MLP neurons of a small language model. Each row is named by its layer, matrix (gate and up: input weights; down: output weights) and neuron, and shows model dimensions 0-223. Each number is 500 + 40 x the weight over its row's rms, rounded and kept within 0 to 999. Numbers have three digits each. A neuron's up and down rows have the sign that makes its largest values positive.
After each neuron's rows, "fires on" lists the tokens most often at its 100 highest values on Wikipedia text that the model never trained on. A number after a token or word is its count.

L4.gate143:502516539497469495526493485500515535450553491449522519509514521564547460504485494438523529475550498560505499509505511506494498537492415487554515527511495492508506487491507490466520500484404521541525512492516568496519471543570519515500477546389480443538493518466538470496445498490495559509512583504454517433462511463552549558472541575386523537532465566566486483506487472545524456482505461587466472547525456506523481516499514593542454432464510468502471422489494455460400465501536602497502522514517564434520538471505454518534483476426539456413574473579447501486510507512460500557495488555425469509580480509484435515489570458460519436537448481442479437538528525575534435517461
L4.up143:594591524478516587552411446464536449505449525506509465484486571531485519512387476552525545472509498444498526512506501427517491529450440481525522453518542526477530499527481446491537528454489459635548431482494491509483517433498535522479531544534460543457484525501461496577517512505473514420506494523500483486482436477486517538498439562483444448537462542529518436535535529457513454575466419541521451511449535480549461462480528530518429503543532457467510559490481512518513506460476442587515493506471458490470492439494523489442483473447547499493518447451450585512507540492528480568508448486422451424535502511503474500441496481476550516511516563483509430527497491562412526535478
L4.down143:527463534509475547492500516479498485534563467522451563500449492520544525492523519487556499518449475456465513512558493495396502558486474450492499442494512548533533428418592492523472519486500512450493500570522499547431475500487508510468488456531461514531461480480497511432428453554507516509545543428500478511564548485558547502453510525541563504480557481506534536455582503438468578457464488470469464479525482468523544459520480436454456577553517574470556532509542477544479602495528517556446428463531492464499510500453451524463478518494478505518491445537407513574456456431475483460489484466519531391554484545572566543520498504557504492516452433456461517566533484504576463559509
fires on: "ed" 19, "b" 17, "d" 16, "t" 13, "h" 12, "le" 4

L6.gate368:508548563531561480525505487618555502495535520444507562485519571525577495527488494483505500450517517525522450460480471440461517491519480475544465479515507508516543502523480524539489472418426493520531541537515500456517500471563466469571496553573492478518489507530484569521535493472467514494478526603480477503508472487555478515499476525538538575579498497476448550641555513463460529480529481529545538429490492441480531439469538508482504513499515511507549470548477530432522498502531473479508449488518475473508582470516472455487521492498545528497497415470492559525538485429447536409574501549442432544522534475518463586449592409555488498508508499481514513428471426534517488585564
L6.up368:504539543509495529439580524525547463543540476542451524490531511558497527471562525456540441485535460505490491481483526506531521565560515536535507463512541478550481492477523448464494457477447508508540551530553512470447501415513522505492501509509484460478526458509513573545465504466501529426447486601566450513507484505555520456557492538501526578504487474503509498533528530464492483512587447506622513457481439498493509503445551575496501546512485477503445511545487526397486528518517417565472406516491443606488549497391527451516494532448506413516553452470489432542551519488453458491497485520435406442508458494487445497454551509525529431529473511483447512492537474505555496528454
L6.down368:452527514516457512528496529527476504575575489513554537497433501523464505412517506520453508484474471525460619511524455537535485506513540391477474549490471439479477511495542511481455492467603494515483480541485468527528481447564494509477531563507504528451458496492531467481465474483505474490533529555491476478480527545598594464484503558436546478478491462520520535473548517459439517562403547590433595526502508515546502463442495435497467431538554487472529486567534543536497442501531436488543479457523415458437492515469419438502544496467508464529506549498504492496453493419518463485517508416471569445514494514483482503509496565560515569495506571526484551466466448514495525514454
fires on: "h" 18, "s" 15, "-t" 11, " died" 9, " h" 8, "t" 5

L4.gate88:554459411445497456470540519438485475462463511498526505463555479534536566547547430512518490500515531521526481506519598438449476465522550453496534419521480474483471465471455467495492466527455533539520546548500484554510519486438509489523496508486529460441479586461490544466520449473627538442507519453556475465519502411509565501474523539483484478480499578469521496515542516495521466493489481487476536517553442426533473590472495559484518491438491493481488461529542509495481590513463518486528499555482528542516557508455476593511505513478519551531579498474525506602489450542629486515528470543526509525472489498494471503533507499557579574447505480508518565546452521482573541572422
L4.up88:523470464454511477570513567574410460431453471486520483485576482530535550551462441487545454502519492492491355504490449445498485473486565493528607498561491540413512458448511458500454496463460508511497510571491512567508536537478496494520483485538562448506442480461472541538515531472516549465563524477533482498456488470551535464422485555437473548459504518523576530475518454503488497506486478503457507474470551491505435555444484497523521543410500517468579488453547473504534525491494476528499526501530532526501546461540455527524550520495480481554542510478533532561498433462561456550531432512536509508481564506543419565457470534493496542416543522566534529534501496491601524525451
L4.down88:516490482500506530575462599505422481464455467435510514508511537573465539518475484506477430494481484524478598427517465519535432445517493474476554504432495423501482410436547504436458528459483538551551483486556606539524512551466515470504468471554535483490456543503429510528514534480496486525466551542441537522473475484571541442477519511468462537499447484498520482479483473507461463478547495555466526484473606484490462519520514459476445536525506550410527441490532496497464432519472546493481462424509493544484506467487449531515512492473411508532469492482519494554495434499595485486480479487512408470474601528484501571482476483492493481521514522564536498379502532482559437541520
fires on: "==" 100

L13.gate208:484508530508481601509478536488503519492466536494461555534490434521454486445476501485548497554553520420540479503505454459455576585523522517453404482425491478425515488506494502578464518491534453495511440528500534478547538508422532482553578529503551468466454508496483520536476540544481501549464476559542560513450537509502449575497446516481545541466559480495512468467489506456507566519469484453582516518514516477484513579498575497507497433452453470464482506470546518522459458558495543502515483455482424435577526515477428502556487431522434525501462468524468570470534532563496542570477418406495512486505486469530507488518491556593533546512478462538487556506420487532519506517579
L13.up208:491486521467534536533529492455474455578499496514451559539470458524486466552469439487468459516447527408564468542546491529490565571532469492436479581515482573456514501495472429588504524502502499526535467458493555524508509428504581484505516486495575482543502478515490469459483543523413507474461522500489594485453435510477503506430550509502580461457453464451481464389517540552501482472441425430484568512472498475578427503498491564436491442480473489485499543515514514415462429601533484496545522463466508501515388507539508529477540512499535492465446529469575517525531446511494587533472497498497480493478453502504444483531521473533500515508512503520512541506483431555542541514528
L13.down208:445499460464505543565505572523503498522472476460525511516512471456484473513426520553396518517528480489485504448469418529516548507507543488540481514430595476536498587467446457510494484545541551564442558479481481455559573484515425460494570495487510495565482495484470439508379449440456545553543423436430488439474553486441452469512490452477581502567408494441505373492471511506475438426456462461505561462532467445476499486516526545448498507476465439457524493502468451509498468495477447513550507515464489501501516490519473457470556472534477518507467451471523474571495501466468537517509549482516479485518518502519541487408461517496449493502508593520470463501494481506499510467479
fires on: " f" 36, " comb" 9, "-f" 8, " def" 7, " F" 6

L12.gate453:480563520418572480475533457533450554488579435528539495488441472549526497496553485513413522507514542501495508437439485500618487467560523443411452451506522497447523498508501554565598467435518498557516555502500452484501496501552517444498528487560484495480528516484552515505527465495512548472505510542502503473548453510506440469550515474522543431514507481543522505528526526590573558523533546488556479483500500527507463466509489486450576563527393475451527479539466567482554458539512574488429494479517475522476500482536463548579496507481485522506490578517395512539423492529435489478521472510548506520525502570530498505453545538525470414490520544543441482518494442505475528461557
L12.up453:438435520499521518504546496512463506511581454521485472518565503548489466517491516514486370517567543444531495479518514433530520442511489418428440574514562469527501465487562434455525476512487528498440514501482492474544472481542486537492479462481457489431509457514545486511430402470467415471559513493490631509430526473443456474481489527490479482482493515535526504499496493403614531474443549539455446521485535476552463500482474526537459510479442486455424510503455528399455558570541519504560518492498520478528514516441487561495451505509539477535519506448512520561555503472466459488492480502520520542491564443540481462531505505566488512432442508497462424448539511545532500499512
L12.down453:555498503538461476556419501574516511526532553509496516469480506507529481490389452526523549461527515517480553522473480485494541503494489532508542488519493522509485427535499521460494524543554494528407490550536472547495461536484457571526474464529517524450479492565457481511473556517417547523445480545449572497495476579472474585540574451452497551536487469522573474486522525429519545499469483499445514519486532547406463491532475506466452403508615456486575435517542465510504498515495492549477501457475470449536451508478498452521484515441512509480525546527386433585517559468488513513560522541528442506478498544459467562514485523509457534500522610567476543521498503498444464536452
fires on: "1" 32, "l" 29, " In" 6, "In" 5, "d" 4

L11.gate200:578426458464466552477520483500506531440535478478511518530486426489473535555511506469500496551464515457480500499533534475577504497488466475496533427429447435450414504427464612498453514524504478464448497572611580502501517529513534487581523452537535522505513509438391451522537488523536411512527441478474428494489458532464531444508465455531550500542528455481481496500489490469425484491475496468522381498436435536440558474499489511470421512491474492577500427519508485509500463505447519461467537489511478527557441571448485477496580491469550512520505502453524478550481471530447553544521499487566501537444482504516481447559465490503507532523471456517493484473527491467478416510536
L11.up200:514464476489431500528529508438549481552470515535512484571579466498534452509477496511470472508507541501503570467452500524527449582479547537481469471489528464465485503535543534448460496439488514514499435438487530475509520453462512389490457490539438436519478529487493497436496463464430442438572505511552545508488542551581509472465499561521456462513492473544527550436501525481446535438498489529508429492558491528522460525505558500515534522486592559509465454517531518480466452614465461483477516512470468409471455545447617434498554522529503526531464519542581483501549471453532467495495545478498502495507447522510507534491477534525585477430597503510493442536567513530477450476423
L11.down200:538534415477469495540473466525513511505493537541478506556495544506542434527499477499541521530501465373446645577502575458474496448563513449509531507519507530480546470523527451466493527530517559505510521417486571497490440495501380498504491504567476529511501430514506472491522519446453544523480491452509492487477491505494468498531494428453465511478492492451448446494416484469498527553526482534516441519595475515491534498529420455479501450501510465463494370475478518537510491533481502538509492490536578487439471471510513509590479493497461512469462509445474510576514472487535442453482529499498562487566534613483558501484592478449476497527452512466448522503481507518544463513578
fires on: " |" 51, ";" 27, "|" 7, "-" 4

L5.gate43:516492521522573505578517521560401533523532497555541460431600452453517497561504496502513484610476580534545431477527453470506463445519483520530484508511517530499436496553503455476574544533460486485481456516482498579507547545559482407517492475549466454478484509447455405566466510547424549545444546504424578531511528529473523513436496444505566471521497526524524569557521467533506491526526437500473529514517540457467466459458476495495463529439485519491570517485562448504483591537555459537472481480530493520548549507516438472531498562505514501493542512494527509503494497525581513487541551468537462447490529489477476474573503438479510466552510514490559525532499566551448523559531
L5.up43:425454575448519514527533401546479417546475477547528510537589457439489561496533477471510493571436503490587529486414478550489541456471503512495508523475502482473412501515540493512536442460482531523502515491515551512467494502558534480497585482494524435484492501507411514514556536492570477438484483490551459471535542534554465419439538528492583499533427556482483507542524475486493483581528503479460570500486545498473505524504477481476478524535459510442450471468551541482449539477507528548473521514482459496577554503465519573578499540512515533467480453493503586526524473480532535570527467492477512500514522510506546465482531482530519487685491553528523461511514540508492503468559
L5.down43:506509399510486498535530582547497499441458532542453512438554453460478437570581485472604428410536456475519617474494530525520434519468479508547530480524513536465460462506498530485546480494475545522456477504502554434477499638501559389542504495479497536478512579539486442573447502514504459528495502571433434547412527447543501508452521503520491480474453499484471474565524487470486488494502514515517538483566461509482514494427487476498493484524498506488539552488476429539527529606468463529472513494506568520520529509501518570553497504513479467514464527481545522445458509476576556511572463540474470477535517523490513501476561476479488459493498526516555538527469493565487550483454
fires on: "==" 80, "it" 10, "ations" 4

L13.gate130:551510494509504522494606491484470548484519445491413474453446463502548438473542506538462459453549543467537470473424480469466408566489491479483462493529477495528505468469498531544487489523516514537498508426586517503491542526519530512548493402453538457423521484440466597521567530445473398501496450459495514513521479512513502451492511473520518525524543457526579512471518517473512543558433422496529430574561442447523549498445527493524498498424483439467484548503528530511489534484501469469458454431501488501469459522539495510496498464524558463472482526537501591489555583470557539512488493520470505511544538546478440480540561549614565441487438464510541546500511496502527439505532
L13.up130:441440611544592484468523549514472516524475478520546451460562542506476468561546482486492455474521551439484498520555508494495438523430521495559491453412528508458493466500493524534534479470470444561507527496640511515516553464460514437522515431507556522409522455449547528521571520485483538480451490428501487475509467501447493475433467497504544430513445437505539513464510522438456521496459498469490504506466497423484524481541500541504531443562516467427447514468492526595467526601524534563468408485554519514531502543486507437539502472509558568521499430464496511495566519461453553472505537491469510509557445576490480450492481497511496498537534506491524538528488507538545506560522
L13.down130:489554489463446536526488486502473544471380483444482567479527519505433443459479474483388566485478480578533402405489503471526438536450583470514583514462527546519498448474498530558438491479491469460492550497519456545504532435535537424456526479495519515511537541506435425556471483509498508508493450508506485519487560549467514496536527563506573459470471482514514503506500493551442461523464463501509552471536464549551526533467437477491437483525543472448535516483511497520485478499457506513497506526599471449542488491484517490554501534519516414459514572509493442497487458501524558556453527578493501459506485528514500545449487523513460432517540610512514553477469455504579438502416
fires on: " F" 51, " f" 8, " Cast" 5, "ot" 4, " Mo" 4

L9.gate235:536507476438505449535489474468530500454550469506552508402564563501586445536423552484482495554546530477563466483461478538502476498518543507587537465421436525482589607491501514506572490453537491512454537450540587491503546569601541446468492418559526548478502507483469495543490562423413480442530462529480424438466533507502510512500477481506487473580526531509496480589492445520520530472519487490497468452455566514449533466509454559530543488475542554488508511531525486467451503537461507461422547506472555527566468504488561523494539540472526472503454492511511495472477515505480479511551499444465525524532474517495535431534506510436537495486454496483511540595492517438497490522465
L9.up235:499459552495498481517459481474499465559451534497465525474500499484516524439509529542491515526468495508515430539451498508538543535519498461481463525458492451473579518512467553550576477504472574475470502499526448503521608474535504506525510465473438526476562479393497488507547424493434463502606560523516483528457570498537522442559530494421545547553387535542502519499537547490490499516475462391507458540512555522506477495482495520509479564515580500420507500549487545467539507422427541487548553452555519520522478503585434440496492475517519475425552551552486473481485551508559480493437484537474521476490486590492472480567543506514489462505498523488469527542510468427411538503545
L9.down235:566526510488490478473490538516504464533517451480509451442446555468512460451522472509487546563522543463588493559546499526439501560500546513503484467544503536506476586482543421416538440471521525449501456475519567497501487543505488505490450420487564538521494502542534454474513568529525528520484498527493457481377508496502469389457439511433515499521466532457501498488490514473492514429540490484451423479530522557483478498493460541524522530537483596537475484557438458529565526503513510441434512482520416536414455500507469515424507542451491483576585475479532581411519519521535499491483518487470571472446464471535544482455423512456511465508472464539567489473479468487451505456470
fires on: "w" 21, "b" 17, " W" 8, "c" 7, "ch" 7, "iger" 7

L6.gate308:509433531485579494493505486508527523526545467468467529529512486527493455568503458472540470466471555560454604512432544484537480504523550516461564506543573543478486501596491436533534480493498502381612493436564515481433523544514481484457525518497495547547587508493453576514448490596524444436518440526498496585468487481526482434466504544483497517510506493546509487489485483519431486492488442455531470498434466529554471439471413512481507524475470502417483484530476494432447523603525405476542550502528488487494533468550534538496510567565487497466499493505478514468554523460465525490503554529530528479434464528517481551556491433501460571475485493464492511518547515472541522460523
L6.up308:493488483483432501468550513554515498456502510514475467521519456475527492502550467480500479523492484465494421460446439483511564468477473465537495527445526522479514553530516488452495551495482509508431572445496448410530475493551530501538534541580556498513431491421495487512473524474465536527445486520466480594562468589520489494507504498503460461463467492548491484598533495537493502560480509473469554517472549504474502497526464503424503472465476525455442516541450476487515478464490461471483513481510569493513544537436504480490546535455505435470439443504535521439506603481532498553513529494535574556453489454458431450449422448543493422483427393432529501587505459494452609520565
L6.down308:409455508458574549523477408494498477498531516494590485541517493550464374496496432449526508419503509509469390495495461567434554397416487494434513546418492467483525474520486508527548554516490494478513520461510499501517530534463496570504504497481490527433516485498470501526509483438511533524548486495564436533500470486501460495497531480548527459512537511487526494460478580529561498442503441498601450519474475525504423493447517482443520471567502483510530541495471441392434425461484473510457560468510454433494493534551473436496452529537543530502446497471484454514532504461449518467519461542524486463511458495466441498527508411507450570505489496456510545461505511480550493482455
fires on: "ers" 18, "s" 12, "ions" 8, " teams" 6, "es" 4, "ts" 4

L4.gate563:481576475525469492439502459517521498485475406469488553558424472528452482539506548431516533430459450474500573423499470496477518489509501556545522551518516497495497494562429520527494554527488463546414495517455529533458503553418537449522431500478509422535469446470490447522567484543503474509478495538543538490517566487528498428487493517520425566494561529513519564502482546506492575489450483499527464523527423514527537517574501423487474513511535496468525538541479387459451486544483471517495514419513470434570500529482474476484507565529538507540478513538443467485477582469523490474414482517496576441555440473557503545536492493489441579503476575458510498499461449462521511553461
L4.up563:516453453527532470392396524462503544471483496564485413475537487544446561504605412505495544559512477434441508494487520467510499528503499434590569490504503519471418503511556472489529455527470485382488524464454509444500512487489545474465530435472512475503519460499499569451452479545502541523482520498559477588566504497535462516546532558469510455509480505505536549515536430521517467480497449495448557502464526500628483535493506483499468439538464545543461464483535467512496438480510495521500471492499471498520510473491542532601525467447487378469481476533507529560500507494534564535512539486513530489566526486476487495549522565551547534500476496420512452513467466453479554522498
L4.down563:493490549440463461470504431511503540514566472540502457552500540574516401522520443482517461456486500563556400559398465565490492437445490483518515566522457432398568468515546475491506480511517475559436536563528491522500493539554482523515482522513436574526492481428539478449372492517515538523476519489447477460495493536470533487494535506473486536556492553526513456473449539496443455497440512473519523519559410487440525501581535474478557483488469487549559597548471464485496527497491449474479497494497446532436545470505500520434436476509547535498524513546549525511544512486484427524497482519465522441518486523528498539523541521422543491491442485447424456510475524492494487538474
fires on: "s" 25, "ark" 7, "os" 6, "ans" 5, "us" 4, "es" 4

L5.gate484:434566452415504522544457555459467484488500527465437484507473463562504531549544512521551480473538477501492510497495526471519567475489491458568512473452461537543504508539492513604440532481449484531525478481469468516522445433508469534583495475469496446492465515516506475463549480504490539361507474428507510399454506467531451530449500578510462497544489582466452532502445523532510526509515490521491534470464463520532543462475503476539440502482434433488414571523434517491538460444544498596506476440390509499536485438512446515450520455528403510482451543541497517531519490545459491561440474493530507525495505464503542521431486435493572492498469543504546518488515433558515464479519
L5.up484:468448477484495496473546484527477524529521519445483451472518519516535562535552550485518502534533586490552481516485481526510475525474551489532594424413499497553550533558525449453558493412513496456536604515495541453551493532566525465545522451529483486463462536495533483472527415510492502503466506486508448452538443462556455497521466439504497547454516503471564504543563527510481480554528527546499450483462536400503494488447487491417475499614463466504489502489522470487592523490587516518451526527509497425485488432508508483504480485478458479475561511472511527556468485463540459559584390537468454520489483485505524474502621492471538438487511456533481504505590527471511449522449
L5.down484:474512462559462477513492485531532531496563463420461461522492490466529513419533519518483467477441466456472449490469613468487578535508531456492439556463503528576473438507515454491479430494544492579542426490556486479457534522515440575446494558470506468493522537483516563481510505557397493467567509488434565578463486481492571527510540580495513475490481489460491499498506464427560510479459511517453463390472499492557535482571537540430511524532558471424514560569443522472537497490534606476525506476507444482456488473508513543463466445501540570557504461501506514494550526458494504492497512425463511519514498496559500499545489527572493476447467487494473447520547476506581517512498
fires on: "," 55, " has" 8, "ed" 8, "h" 7, "ff" 4

L5.gate382:545511468539504498527552485529502458456440483535458534445449521514512583501494462503458509552520556486512533478523490553478495559446426490499503463469498437511513457529423512546574472539522429448456532522406488478515522519452417489534524439523502441549393500497495480503489541476558481472393479477440439519448532524488472539487508485470478430568528498454487557529512523533538570504481491509494529511411541483502470555571479508576419496461514560503532514459471496551553450503452497561490467547562526439452519471441542490516493526452473525479438594504484505483473505489548513504527531466485548422500564455470399520561482419533544505569450522495508541493523520457481536481526
L5.up382:504480499509485481529557530509510426547500549525489475531487475496454613487507522517490505513472527442525443450473468489530527504493468470521574560499510504513508482502499468500379527537510460493507491511509477588552506502510455431508504523539442462526466469479527547484451565444475571405467445512500555526560504424489588474627460534496560498538519489525510494496502496517469483518530518498429478515423484414526497495467530500551531529503490551480525577492491508465376471499522508472518417508580495606554535515514488417480500535505484508477480417549512494500461478495509483464468449467472500581549532515459412547599574488487484483477475474481541525464467502516483427526533
L5.down382:420409542510587516467476539482504474488553530508522466576423469413527480510551459446488533507506433561481462531457547522477451546531556595559519500470595537445538518480518521489556503444480502520507581470504527485508468504481486526494479503454510513522481513471500555491499470539534476490467458484469518542444495493479494549518560496537495450400388521476509509551484582495513449483460468534497504480566592553528525434476507440589506498487441554493451503512523500433552546559458527432544500521488503464485505461479536468512480532426526578489556499446462509498566500565565526505556475531469531459508485541564465517498473482518524468457474495574536502546529581523554484523472
fires on: "ic" 22, "s" 18, "al" 16, "ed" 6, "all" 4

L5.gate552:539520480519461499454501562449474522519504533467455425461457478530444472439540462505496531498488469475518528567484519490535517562472539536469505455512476484593451524463493495541511488502527523443451507444515498449563528516553499504454545511561520535497590528513535493496535539476434528433502499517500560476467526560466522501581495504442404521509558534503483407476432511461541480505471593442461520470556434419514486513468477468463507478550560476402584494459479497485510469512488529532482547552533497597484534470536518533545502595509561508441554506457432513491501546496478487479505468518488416535498413532462507564504525490460472541523542452524478439520462424456416542454501
L5.up552:543446478469443461497488597439509541513468485549496483503508476560518502481459506461454490497462426475458489465547507572490489517527481528506465555464495488494469488505519505527489527492566428552478455519488488490475507521483452485510500553503531573566456524614555505486460452468537545460572488520473529458468570486567530525557517468491457472476510501481512526485473491459522584569555534470454524477482365521402573489532461500433487621523525487515480420536480509528503527481533510537568614461505508525561501472533488455551505524535504542466574561445504488524527460430459480464480480485524504521484417489567440504505545509504521469494549488574433493528520528527516532425471
L5.down552:498553515528454518521486521465533497542520501500583491537483488502461519482540555495538490497515521609502529551495459472459505531508539480510542471520484595464485563504478527466569467480487499498533549489571515489545519561555530559498522473459444483454586528419394517527471584472511474522471458465525475511461480520445464483542457537435520573455488435453493558471571522615512490518520528458485524575473462460564442545501482458537549502452524495542492416479479596480466528536424515513474490512464453527499469509515522539457550488471514495474430530511499537549495482528577558522549564482515489508482518490497537572475523379520431486470481499532508429418557543500519506467516
fires on: " of" 39, " the" 13, "is" 9, "," 7, "le" 6

L6.gate549:478516434472534526546527568559455501503513521467501508477509441531544516500447480552490523418484547425478479533568529492500464436514499541483530502479502497418399537578476475431485493504520535527535500531518507556477566552449436497509502439541534510530540490531467432482523489511542460476509476565503535375528544502492591528412531500459552512549492514439543482515538547533497434509544503465557453527499516513526485477507557468492485528475517541499460484511536524517439517581492516471450447441513470640544510479516470581466481507520473551469485597516500518531514567503563528547432550517445527508494564530469571469557513474524516481525482509515532435547532489494550551570502
L6.up549:512474440526525513464482543507464481490544448449432487493494509466524516477508528534414478528525466472506477502486620521521494459404506506526492510533521524438467494487550470525483484529498435489495530416520545426423566508523507498535504438511524512467539545459505519497511529468578518475526535510498464496517537425503573426469557369477514542521516472515536469508522491495539462497518470463507609513475533549515511412550507497490520503453529496558523483527475492518444571551511558487475466561485453559519486503487486613551502537481532594519550488454540513453505457550512456502465532497513552447526469460490608496467542465558550473481513543540606546498463589477528527545476
L6.down549:535509483557506417588452577492485560487493496449421495384541502576483522499454459574529493539444517538451534530491484507502545408557515519516564502525509525545503490509536501440530483421483524573534532540544457492461474521465494500541481464571513535493493549484427473509446576511498503511492450511480504459552466510529530553459506557519494521468377473487472532529504474438546470532478496535517465510501545505494449493505429475500523492533512566480540446520518454558528460513475494531444479413478527488513528573499499566513551524562463551499453578515458505582423474539622454495452516478520492513528545529481549546488513431451551523532549576528499505487513528507497532494520
fires on: "|" 37, "==" 33, "=" 26

L5.gate411:444466385567429520533548544474483564523494553508474545559484564448455542482510482425523561472477516472490594547580534513475517541583444533542513537413526497492518440567502503509531583495495507450458507514531493482488456446551475520503504515524451479431532530438492497493482529530487473563549488497571532470449566531517513509483489484436523487517511490434531523458524517515495527520483514542485481495502504448505480474561493637431480470457487531566509515504474540518480548527455529483453484472484545519508492469570526429493539459466465527488483422519545545508533497490463513494541501553464509417542527562454467523571480534514508482457532487543464421577494431432558467472564
L5.up411:476447461458469498545500485542451518530513525552520508502468500463500454490501520538532493515453573506487598492551515420487490554494575473465468513507485540512482549469439410481554483479538509493495518543531534469494420443499477523515534590503557536537533570508514506419496516430470423574516550540480501453546525492521500532478506476524487463517513471430515498425556548432418480472543535514516411539527624473582485485553538509474543573492530446511524521498451523483483522499505494530431507489521485519462513556454535519517566575514526505521493495558561516537555513471441484511502536526502517525433416449504499521572457588521575524538437489566487481572480483500488488576495
L5.down411:526512494440547530422541506548517540562482479489553491481394527533498529466552483522498507513519398480498635508545479493542547526570471521489465513478507510470496472497506482505456489479542560490561387514448493472514408555415518480493530459434507500573476526476512542531445454522497563470471474507465458510525503496574440488518555482607483544411446463445500528546466417468550456478558492387510503532498500550469500538471547462493522456498456454510522540456510488543507450514445518454508523480515551495570539510495520580507477501507530546481486538461473476501489450527528516436481529468520495533502485494489497485487464493410479488600441559465529503485422522493459492473541
fires on: " of" 26, ";" 18, " |" 17, "ed" 7, "ab" 6, "ul" 5

L7.gate150:553504548508555498504480420434530469460571504493524514475412447491540486445489518567486480504492498548558463558494497517430527481530491458527525446575488485487487595560466484520458508459521505453467574524418508478535476523549547503498497507580380510522514519505479480514563470466451463516499537480554458484519488461455494591539478551547422533523580480532445486496474513568494499540499439465511495481487507500550468467443483547536485464425533420467481526527453540513512535540474491499505504423472495480399539493493506444483535511439486613501432538407452540483503471473549455479497566515507531541502468500574514474470550507430521537485484505548521442486583498489487438520493
L7.up150:527583526468531525521527460494492539495572563479515474434468514493506527465435516458504543502459512420507470519447480527451520495549502436531468484497489510547505501488486494526488587483558584453493589527538468472508519583576514501491572532536495581510500578512498433499561488468473465510523488543493479481468531417473469476555492538558464496428454559465466558544594514506492498509477558524571522530496460530449443468448545571465461509411569493483520560469551521454579457567535473442523523449508506450499479469492445464434508540488520440562480528533513503481430490555565584536498529515427535551537476497526484482474526509517522496489506539561461513515440458529494477576495
L7.down150:558446565506558451461481493528558534459520485449526452416524443467538546487457478549533523508488472403525407498503482521492452482504514506517529530526531500538533542458585507443496559486520535527480476504476460452515551479531492495505497478561536478531493529510452473501501539457470502545547535466507436526452528543565513453462504501490485483534483523460461551507522546496441513517469425601458538482406558528493490481481459514536507514458594542537528595462533434491562510548575536472518547488418440496503434472476592446571489595544482480466452538518541488459499495521547508460557531512539523520551574528505560500500509464567475476428551486536545474560484461461541464520513
fires on: "b" 53, "h" 10, "l" 9, "w" 6, "g" 5, "eg" 4

L4.gate60:519456533504507431562529513505497490532502542516492549498499456517545528418485522592525506539449482443519540497453514467474471566536495561476525496489491581569536476458470544451500471541527438473512488561420485529517517460443443439506484492448499495473493509462510510520589523538518491535523469519522452554568562442528442508555490512458483457496581513442485516529456414443552530476468553476510505516509513411567515505396504554565491553521568443544494505543480518518411501473482594534481529523509498580461493499522460555516560427523495448530507489502468552484465456590553511521525534518478466563496496451542522472488469489555523476537464445504526456553546466493553482399495
L4.up60:539509520506505397516524428507485503551454594488462449451536495520500466480534514531502460469537445511457526468546489486552472488537447500499479576462482484521509473451515521494525518544495518582487497431487565561526398492511478500550493624454436558523425537496416536527480542489503517526517511490537490511499483516458439504544468503461532513519515495504549498506530531489488542496526527527508456486476521465488486549525526506524512545518533504546426551532498485538538529445512447531515583509454444518566626520570432657489551509509512526459547521520494466545560478512506595465470454507463471553434454489508522499487500472454489489471505486601516535541582509466556499452471
L4.down60:471505460518491497499446423470500467497492523465535455512459492517500446523506514495464475492528491564504481510578503537451522468470430530504486505473537480520496517536494453477513494432497547531546531513530495432510532535469528491516495503447500510578393479508462531501352472410505497591486488522498468470500540468428501502534538537493550499402450550534519439478514531498459494533505461477533499508486483590525448596512550515569565474538463407512481515492459512513514513474486563431438497451464454382498430543545519508457556485523475555443579545487549493425496521480508554475477513501522574474521470495485484469438515482500505514537498415537527521547415547457531453435532
fires on: " the" 45, " of" 14, "om" 9, " num" 8, ":" 6, ";" 5

L6.gate349:503527522530527510496464457566498427480434462525452496520543481520508557474488526479522493486538506530450567483488477539522504580510534502481574455522435539568497451482518507499512482536478459510487583480529537551488475486503474436466443520517404442462456524503568469503485570591538549472454502468455499545477508530489619596571521543535519534468449526501488450561541459538448466549464570470476512542549477470465415464490510540537516559546500508536504451424548486490534530492544490511441480482520490436498539423499465461466483533543491486534477475448536556460500450536518522501469468566525447467524439506459475397554534565470482528513532563434470564500469500532497504594517
L6.up349:461491545520513503568560474541472524454451484432451483572543467465486530483472452558401480423448510559528523541563528467542548521467458476514557521535537493562466462552506471555432435444495370516503478466571507544545498457570549533491525546558515487475520490495492491509414476502474459497466484465527452494539473448560556489489502531516531546506565547502500477580476455453464474513473545502616499523478484508528492472466517560469568499486532465547517489510496481511489511446491373505540466465461422558519472526493530555487498458510455457529489471472484400553500522451511519484427459563495465499534458556523532507486518506488580512529541541499451486533538484505461436494512
L6.down349:448436509538483427523514509446481499479568489510533495509483554525508463487536478512482468446544414577526485533460430488441488547516486483515491536489472498555525524536495530492506483481466526397516532511469503449502491520469511457406499443541371519442486545511444503492536491474503464530511565415527506496451505418521494545447462563545523505463491562493469524509462495499520490477480589501510482498500479468468521515489480496468493448577539471538480458460486482505549490516537539462577468477548507443548506458528520511456619483511530547593539512482467519564378515488527505492544466457481505535497522589547558466545559377545521531525439517519536569500490478434534494452491
fires on: "b" 14, "h" 12, "y" 7, "d" 6, "ag" 6, "D" 6